From a checkpoint of a small transformer trained on Wikipedia.
Architecture: LayerNorm before each block, biases, tied embeddings.
MLP neurons of a small language model. Each row is named by its layer, matrix (up: input weights) and neuron, and shows model dimensions 0-255. Each number is 500 + 40 x the weight over its row's rms, rounded and kept within 0 to 999. Numbers have three digits each.
After each neuron's rows, "fires after" lists the tokens most often just before its 100 highest values on Wikipedia text that the model never trained on; "fires in" lists the words (lower case) most often at its 100 highest values on Wikipedia text that the model never trained on.

L4.up369:556457452549503566491498441470530478490495574457493542517538519504483431512530550528516450466505552518551483477440577557543502495536548546495443492428420477467505502531506494461461450539501500482516543496388467505477496477518511509490474522470532478479540513473516493392485585504476478485553457474547503537563516502485483497469530508517547481496460455453492490538493497570500494563399549455401467533493506463477482497395452538453528450488535444541483504537435515538459408515505513534441452523500545517510436497503463559498527477486451586592446485542543532515463465489533529563556545483448444484568499478418485523453602519502474535503497547512552468484483533485533550465586480518476443452514487500542537509521529439416495553509532522503517476436497504527450566427471485
fires after: " in", " of", " to", " In", " for", " on"
fires in: "their", "this", "its", "more", "her"

L4.up188:475550505537481537517527442486516503528541476493498495492502493483504471498508517515494491478503494471513558479528510497508506475477520539513472511482541548510491525450488516505538489517474538494500591454408443530500397442492554506475469477517468447505471562487524508475514551447473473573513399392479555654481468481485541511505452542493561552506477478472489507502454521521546538565436515555534514456543514479465528456539476494505489500533451539473587473552378453479485434462549492440484437535504478599488525481535492503499550514508382513555485522576506485502510421526447526522539472491543436498473536504504544532562458500516447442554528485517480515446515485539539579517542541504502525446435558470495539489541444455491477520526524555525499522526615489462549553427593521
fires after: ".", ",", " h", "h"
fires in: "he", "she", "and", "who", "having", "they"

L5.up9:501471563539493545522448479481467487483576514487484493495535471406521559459471508477508465501478442496533533464521432488513479477458499475494475556499650542487530476529439497460514543587504553459513513478539507526507541527461480496477462540460548496526457528510444496515432518462491450512499464543545468448545505381544471523447510435526493548501573519417523535519502586569543505435509471530492513471481505475533505506535530509514473448448466556486585475567523525529471423505515601497420521499528469596523520438519484538569487498465505472517477492466491438476524479553492487553540470451461454517462539448552548457499449568506581385436435530518471549502498400474483566502568469556522499514513483491501550520529471517491517496558527498454543500496514433504494517525511530
fires after: " is", ")", ",", " (", " was", " Japan"
fires in: "a", "is", "born", "and", "an"

L5.up818:532500503485484509418492567530584482472436514524468506515419489471499456527513484479493490483582478496487482545493502541520541508465530612554512566545509461439523499524523537514487558501499488515533447485468487489510544463453602472468532522513512468516469569543508463449523482433533520557542514474579491495504489553553560462492472476508395449514513525556483449506512469521462471509448531536498533502445500477456475495495423577437508500475501425495573414551389502536524463471501525508521463559494485470543525488566443573475603506501501522541464522544551544431467549533567502476530511481428539524464577548482507515512455497468512503461463552466513454496445512405528497481523503483491499528457490462461523515542484511544499541432524464501511523417421435529477404442446451
fires after: " pro", " the", " p", " The", " con"
fires in: "series", "film", "project", "press", "conjectures", "pressure"

L3.up736:497468510581483523503505442501580387501508524392490441544509455524441411531487526495477536498464541499582607512514484470551466481474449447449489555492540504532503453549555513485448486518452589448516515494454517457450478428448509536493498475483546455510547469492534462489551491444520526474519497512543530498447495509556474504514415417504472432475511521451531509506512545471485499456469502515413508502527499529506515558583541515493495466418426502516479443532507510505511514478511529533537439543500501488502444489489463519588543567439500478528473517521536521464447487481608561630567491457472503516482548494483464450486542508468577423438409476513542523474486457433508522444482589498467488517494503490510461527504531488528495518483487461493524551544520543462486543477546536
fires after: " V", "le", "|", "-", " v", " Pro"
fires in: "votes", "party", "release", "born", "released", "history"

L2.up384:484484438523486635477445422438503433493474555521524433517483558465515406509485492541536490467478475573466509500456566498480506521536541532534490548521524531516469522552492460561512537540439496451488483511436518485499486482532471519535525520517521498519469493485470521439512447518494490518527480438487475426483491485498543482564490415517521416587482504464434533495527495558526561421508481585466453503524575523500503523467431470518472545458497522479516453508501539518537421452471559511544443490536453493555467454553483486512521515506540469460486513499506545589536468488538539502487528450526511488400552505455439492463509479418500415445502494492470468524450513522510533486474533497521496524517496501490426523526476485448481521464508529561526629512661478489477546537580529
fires after: " App", " V", " v", " fin", " Go", "icip"
fires in: "votes", "apps", "goals", "finished", "participated"

L4.up847:487534517514543519542515422505582499504515522479492493490488466377507517503498508498476473442586475561509542542467520434464511555454459485465487487469626480461523524450500497484493453511508477528479458445479484496503564491473519535568450582579507503507524532446451503496568492516488547547580486430515475556484501494504538499533480420499532561581511445442524470545606490499486549484443516527517498501419517489506480556432469471493460496538496571502547493592366540570514512494503528489528494533554521533489524578514474436480445515489481496510575457492535520462484464489612522539469456436509458521482515537481432499473526507511503501512483500505495500502481450498524507545452484479455503514530494513527554512526563460464504602499455570413448556482486428499450552494496549
fires after: ".", " in", " on", ":", "-", " for"
fires in: "a"

L3.up916:535484507488536470495526492508493532491520508444525415534483537465501483492557499492539500419477487481470486477550504479497477491530500486503506530541530461471447488516489512448490535478559602520428522474480554515455440458459599454483492483515525500549555482492470509535515457490520517494550511545544490586542464514591568452549444502511438541541461459517550456554465531541494434564460495458489516472525545494401534477421399503471543475483502525459477496503495430500482524531459493493480571467547562569612452436529471557481505440569428492454491467524451504501466499528495562485495508480466529459549470437466517525416573571497523502428415479529472512449525470438505576484511548503561545544489440462450509540502528483463501567549569546447530473523524472554538465488476448
fires after: ",", ".", " Sh", " sp", " N", " that"
fires in: "it", "short", "sports", "norte"

L5.up774:474525443454565529507456547527610492537500460400471505490487491526476417510476540491498562460539544545518467523455564562477416495470493448504436538451568514458509497451498483510573547426482498548547491495481479417522558389510515472491490505407501433486571449497578508474491456484575519523504495490516444485437554506444553508517501423474480474485504476482521480474525484500464514538465584503485418507500516473461538529435467469508495557511537539541477527518561602514489495532531534501541534473471449489465518512589442597528485499487470505495440534510471511407452491558564558504502483506522489421411545487472511551517457491447439538457486515504516539486499462512506566520492507464489455509426452504559483521454451514456518511470512458519558487476478541457473480467553477
fires after: ",", "A", " and", " to", " b"
fires in: "after", "before", "near", "nearly", "until", "approximately"

L5.up79:561510466514511417523454546447511535533505499538487462507514473475463540477539457603450495562530485488532550450496510528564461449432522511463475534426537514469507496531556455495554494480467489532477531529456499557451478466504546556529453474486479468516482518492503483469548477519445516577532471415507576548510464475556598522528511526397568502406507443465493437533440467506457501507479523614402528514500504470411513527463459485535532496526429508553527498535476500456493467450445492392489496496515461556472530527494461489500500514518443508587595550476427527475503534471527585510500538467545501527443499471553528469494489515490517502512488489488560446456438549499483468439519472497499559570515554433542497518504493456483464565482467492543438464465520444430498514467516534
fires after: ",", "."
fires in: "he", "she"

L3.up129:537463503455506603454416505524554501421444477518465438470418480523554493540513488521535461478484488506504507492521488598535494490450488472472457507462539446374515523530572511527529485530512494525558573497474526553514455468482480459481513472477514479492439493480484493437478479581527484551533560509508456625527435511557510511440566506507483503448481489474524454479505478422467467509461618553422483528531566508492518506499424505535507490489542464479528492592488465568564520443545526503509472475528450472584452487532517520489531572524504543517522495525541501500512542569491491525432561568541444455530507521452542483548511529470489540443491533492553456502445493446544453502496532478459515476457459507531542494463499419534437550545444532487549440525483424477470485495486472
fires after: " the", " The", " |", "'s"
fires in: "time", "following", "film", "year", "match", "role"

L5.up986:496468443502560536551518541552475495445510523509453531516497506545528503518529402602476482501562552507540468491426534483529482460466547463496541491456461436478475511453573475446449525494496515532458560511480514500501475470477509495534416480449564508497500420382508496534505514490500576569476453542524479514531537502492479459446470443416537483483435520453433503523467501462481507448413587555468510521518468543500549506508538524510511539543503537510510519575496483519477487602571534510485510496518580510505543502443441506523535543524526506571565490503470442481500478541550578495517534493504514572499552507434450451542486486446507500515499480507469467516493440490469495560572441527459509440457496444605514560461528497475522589495590475552463447456485514533465522507553450
fires after: " ", " a", " to", " in"
fires in: "0", "01", "central"

L5.up912:597540557538458473498488510491439547533519449505509524498546489438554515504509430482470477497544459540491529412422552406524477482507520471443489472454558425551483506494492430494492520572475505489517512513478466520517417523473512509542484505461470477534523527458457516512571517444489581555601423527536451573457528544514545504425572498454533536486561518377521513585505496542485552490462563507497517495487431480524473496449520506493469473531495554541512505418377495508434467489471552455502463436490604514467481496469476453548477482462487498575542516517544503479531475492550538522452520452515457492462541457443506466515540523474504492555499552454489421542497458446475543442521501468481465515515471477506519521468543437477567475533518510439490504465458461511474540482545533
fires after: " (", " to", ",", " with", " is", " c"
fires in: "a", "note", "francis", "neo", "check"

L3.up1020:505450589574547521506481434504501526384460503473500411505482449500552500524488561461430502460511515523469524554495458503482490524526509534507524484526544436465515530499532436489569501502488532549575467518441551514486458498499459498477504575446484516433423477549429499519527531446554502565450528516516531525503553431543530492513469433411431492532504518531515521503487497501446568467500518568491513439465487497482505491510502479471514547476408528488503453538438529546474587455508473515475427485604519513444482563480476536501490491413509507563472531468504451541509465498583489593523495513438521524566530516515536430510464552517535430475526543487542570487519553476536584488466574522481449545517507462510466531560612523562490541519562472503471505505486498479485465463511515
fires after: " (", " M", " K", " Te", " V"
fires in: "born", "men", "korea", "television", "more"

L3.up1008:536459479503530494496499492498507437436445480454368488501444435480529468491484570532458608476510503527516537493421467542499504511381434492507469492480570471521556515473452415533573520493536520555539556456510482538482506547525490447516476520441533437492451443517488469514473484471538507537503513434515467505469540538495532552417507516438520490470470485524495513464495508477485580415479584521493452470498488493465497489477440457590558512463488527529498457466519534525565513452494550542506478456465560503535554505520542492520458502479515453466484494582473460497514421426517506542609495512494508451517529457497466501535469509490509491413440527545521548506548451537496578543599538571514456488470538496488497483498531518413528516564563487573488496468522476433461486486540506
fires after: ",", " (", " s", " k"
fires in: "and", "born", "until", "where"

L5.up234:482539459397543481469388527530466535415452503507455567537498469510567488494578496515533514505466517591584545522506461449543445437473487399565528521497506432430501540502491436476463562521496505510499497512481543490578546546472474466538453451458541460463446548462512499523484496455511512581460537499590455526485458510493552516404452455397490530529492509406451492461549466488469507521497639566498526508513539509541521480522483527528491482489528530521517511530507542509491575452501524493516586499493488505513530555476430502467500567507521545485536549436542545522550513529465442532478514518551463485519461475479524457505455542459472542491520547479481493527461448487494469526551484521488485527455505510553492544489418453474499554587494547512488475520531501486482576540502539
fires after: " ", ",", "–", ":", ".", "1"
fires in: "0", "00", "1995", "000", "1994"

L3.up425:499535457513467452483559512467496486504562520495478574521530496486457440510473509440437529478449496513496559445437488449508464532565544554476475501504520470491459501478605431505473459473464563431494535465430486472527514565495561546519446530532550513504511470482483529483615531529452500469574482529551549501511549497496509511458515482451555561461493410430510464560512480526487526527482524471488552512506427562426493527449584490556509440481471594545499589498419469507547481423468551533503478528481538455493481540529437528420511524493534471538513559526502537470506481460479506553524477383529565544493482436497443545496576460417540541553466479489529487544496500467461535501538521528521477451501483514535543548503537485481553506579523513489449482519453518437465551481464509
fires after: " of", " on", "In", " from", " \"", " ("
fires in: "the"

L5.up761:435536457498483430464558380480475506451530513512446432525521465482466490528469418466524507440521465444540478500510579513480478499519599519487493501513546491512405539498500493462584529459468492484505528504529473448581560493474549478499557520411472487527532452486501496473566553445568523452506503528520509488525624506569527509474538422505499505493538481517420551536506500498545527503469502500486515485462504573570471505459484603522509481524600510526552506518468430462478467429447531559492449552515531492471462492536458580536544502541497495507507434507543484487452456472548511512514434467469552480533472502483502586450499536537520480507501562497499543492519497510571527422509525485556484481421456473516480522548495572486592469578559527537487491480461531548503474468452507
fires after: " B", " M", " at", " m", "1"
fires in: "to", "the", "baltimore", "bob"

L3.up804:482491463457508502428447518533550496523443472443462445518479541420502443523550473544481596461587493555518510568518470540490497483507579468429443487494518561474519469498477496493599453382454570513553481522452444511500539379473501511486431477427517449541508552475476530455509531462547519625496574517525436505499480503578564495546515476460515533520497488524498521477418464546484481551491563499519507477502475519485554468525435558477527522539504571534611511501461505554530542451488458449506492463509469497567498507494468527415509551504493549570513544525580465528504515514479547501502536516458527530470525517537466532450488587504444523507469583477508461471503474487471556499471506462474518519432483499508484513492491496455509516532581503497498561521492429498487484473472540
fires after: ",", " of", " in", " the", " to", " and"
fires in: "which", "what", "that", "who"

L3.up351:544508515537465507469439539570464546493512533516512492486497416492586476476529460569516517455584510532528537424456499389444446501424627554497569518515488476455490565495538422547544506461502471546467513544472554472522474577415539503435441517417545448441480432464507499502597470472481581571571424485516456471550541485549568511462541422457505537507550526492544512486515532511439512525474539575508518500498483519514500483561562494518517496496486544555537531484427459581526509496507513485553447491466517541473514574500447530535497495444502463533528497503475490499507486500513515518524487418506464513494476451479527483550477500457434490486501541503504439501482519528458519507495519526527468516561476487511593505543504458449550539556490478497482469484502459503429570454462512
fires after: " ", "–", " (", " \""
fires in: "0"

L3.up96:448475452518464537557474453497578362445576519518471491475589441496528472503457434526510473468447510553519566465507494555511507470435517430478476481504571493494500555474504486494440534519511496497507502475457529475533468549377642505542549488552486458491518449491493511486555497489518485527467506446513496508489543436572500516487548430511521512533501527501502502491508439563514503493469532509486452503509490451572488481543469524476481477421462491452552488519512516531565472411547526557523462529523502465468374494467535569451515480420513513463478513441487512593428512477529485563567467476467500516509575467490522555471516500480555480485531477555551474469509490505529531402494544578550523540520595531497500485501477534528479557500527493541470493511559470467483524497448527
fires after: " V", " v", "le", " Sw", "l", " fin"
fires in: "votes", "released", "took", "swing", "debut", "finished"

L4.up400:558486476496518520516542432483507389464469491484493423499487532478577473507481438534454551485547513474475465445408490452518449537494559491417455501538537507474486501448606433495479477476459521438599563472497488461489534484470545541595508474493511490491527492464429500500556469443508479528587522570567498543452492543565492498485538487381533553530543382451475490543456509534428496559429536478470475507484435534515467499454563538553459518527448490511561488455447444511501477521534498521531477508503543507486538508462477526402483482465503427520503554591531503541463474484472457530500499430531504482520513475454460519487511498470538554508445539524507474468467478468537508530468505490441514448548529506527503547498552462445562501567530491477489484516448539506459516532426504
fires after: " in", " at", " during", " of"
fires in: "the"

L4.up545:493529436479516459474479577504486504452528515483463464496572505496470478510528441560440525519516484531507644455430461452526445489474457535403473463485527529466479523495505535422508502561532456516428561512380494525481453496482446462405491543481497486552564495494567496487526487449515544511552474421484504532464492550510525478571475443484486542506502535421491452493458488493507531480506492537393511502556470552444530490505590508471541416472488498576535501471515516455501435455540513436531487529496518572532466486478504484480482604494427496493508542436457509459508474531495550532477535444561540601532538422434554503507497475480473485484463481521489481515529489472496531491456537521457520481494525519546509511500465529507557573494478501443459480506569531460531512391477498
fires after: " (", " was", " un", " rem"
fires in: "born", "with", "removed"

L2.up605:449455480525529600438502497547567448488530442461492506447496491567425475579484475489543458488479505525517502511514501543614489483462503427433490565486565511434483493571551426498455476472502482444535513498514483494504452505476520457566525464515506430477525507518474491509477514464474529469461527547537487511489435528579458465482496502473413455520423395520518510502437447534490511552456527508485485521492513517563501506517484518494494441510420442492498487558498436457492512511518438565584498469539474484436475527532505534497522520520579503535513525459507557608493586566471544498555480545447518455485439508534541499535508517459558503504436508540573544490495495465523457495555519513407578553489456476539526473475571520633454464494461506466486506511483546475508527504490467
fires after: ".", " the", " h", " was", " of", "ersonal"
fires in: "this", "however", "same", "released", "time", "life"

L2.up744:513485487482486488503463480505544511447493490490490470557491565508555481527515476463494494466457497523527525518485507435542484542419537509448460550501562440426492504535537471503566515541533481484473478510414504482506449543456480467512483486469503491440511498468477492510449543491433493509449451524548489484469491478509563525520545472419470511583496478508489500500495528438510527474503538532547502464537468464595484478405534466463470470444480490526484466438472529434504429426495510569571486500526544494513449550611500500583488519488512500490485572493500549515559450562512494582480405448457561510491481393540548464520516446495514450516493494428534528506520495546606514459580476507444496516519503499538476513503602599547523435487535539455467484538562509445512530374457478
fires after: " (", " the", " was", " in"
fires in: "born", "early", "late"

L3.up529:538553472549575438444449501438497428542470437473463449540491448489452486559414478519517574479473492474516512466492478543555486425467523514466537517437495546380455535490472562508478455393519486514448544468506472514480497470508549457460509480434438484529560529427507476499607520483490541524498497490448495571530453556581603470457477504484527506433507461497528468549503541499503447520421499516485484505515500484437443491528439507507593519549553489543511513554448511497444526484538449469479543491524503540515525476519538538565542480481446486556577572492526454498467503557508554566510456452512487533485443531490493546493474521543473507508443473568532540487496571443464544459533452508466557495449470519548521491532472495484525494521446487542559445504502511504468418443494495
fires after: ".", "a", ",", "al"
fires in: "it", "or", "they", "italy"

L2.up853:456486475512492528479465473543582496458484435484486470471541462470517512612548485484428520492498492510527557438521464553513494542444482492432517544471553514451483488430553507517497426529493514483556508527530452448441482413467517475474522473564540487467589460441519485461498556417522491530527542460471471480493432498531544511440500505528503441497412543502512514526435483504464491551391528590491452497494547492504495477545440531535553525497512534514558524513501497615516529448488492505512466476551434522515482540527513544501526519466492557572524449520503558451487477521556587524488474498423457419499470521487488556512444516511460558478476539522506547485535496536542514468514564453427561462471522466563461479478553479502482501482567533420603527537539545442495549449453512
fires after: ",", " the", " of", " The", "ersonal"
fires in: "which", "population", "age", "life", "name"

L4.up185:508571511476493541551518490504508516510511514479485553559542473443499533478478486503472525480511458505505456588449486471504457470477478530545501503456510506528501457487494511509548516513483528509499535578467479531559466530538571482447454492477450509530548508501517445486477528353500520485575480516535516520462520550501581504496443503513574444486447513571473525539520499579466438541423481540471480410457622396536549482503503496481510473502487511524571522502510493464485416499521495496476526507530461599548526549568457535497558471532474500519519426538553446492407511539518522464498528503512470576447562533473436555484534455470459448496422528523524498423487498504417563479534471457450563508501530445513469483467473465515466555489537511518553481483520381488450526484578479
fires after: " h", ",", " H", " g", " he", "h"
fires in: "who", "human", "health", "habitat", "hobbits"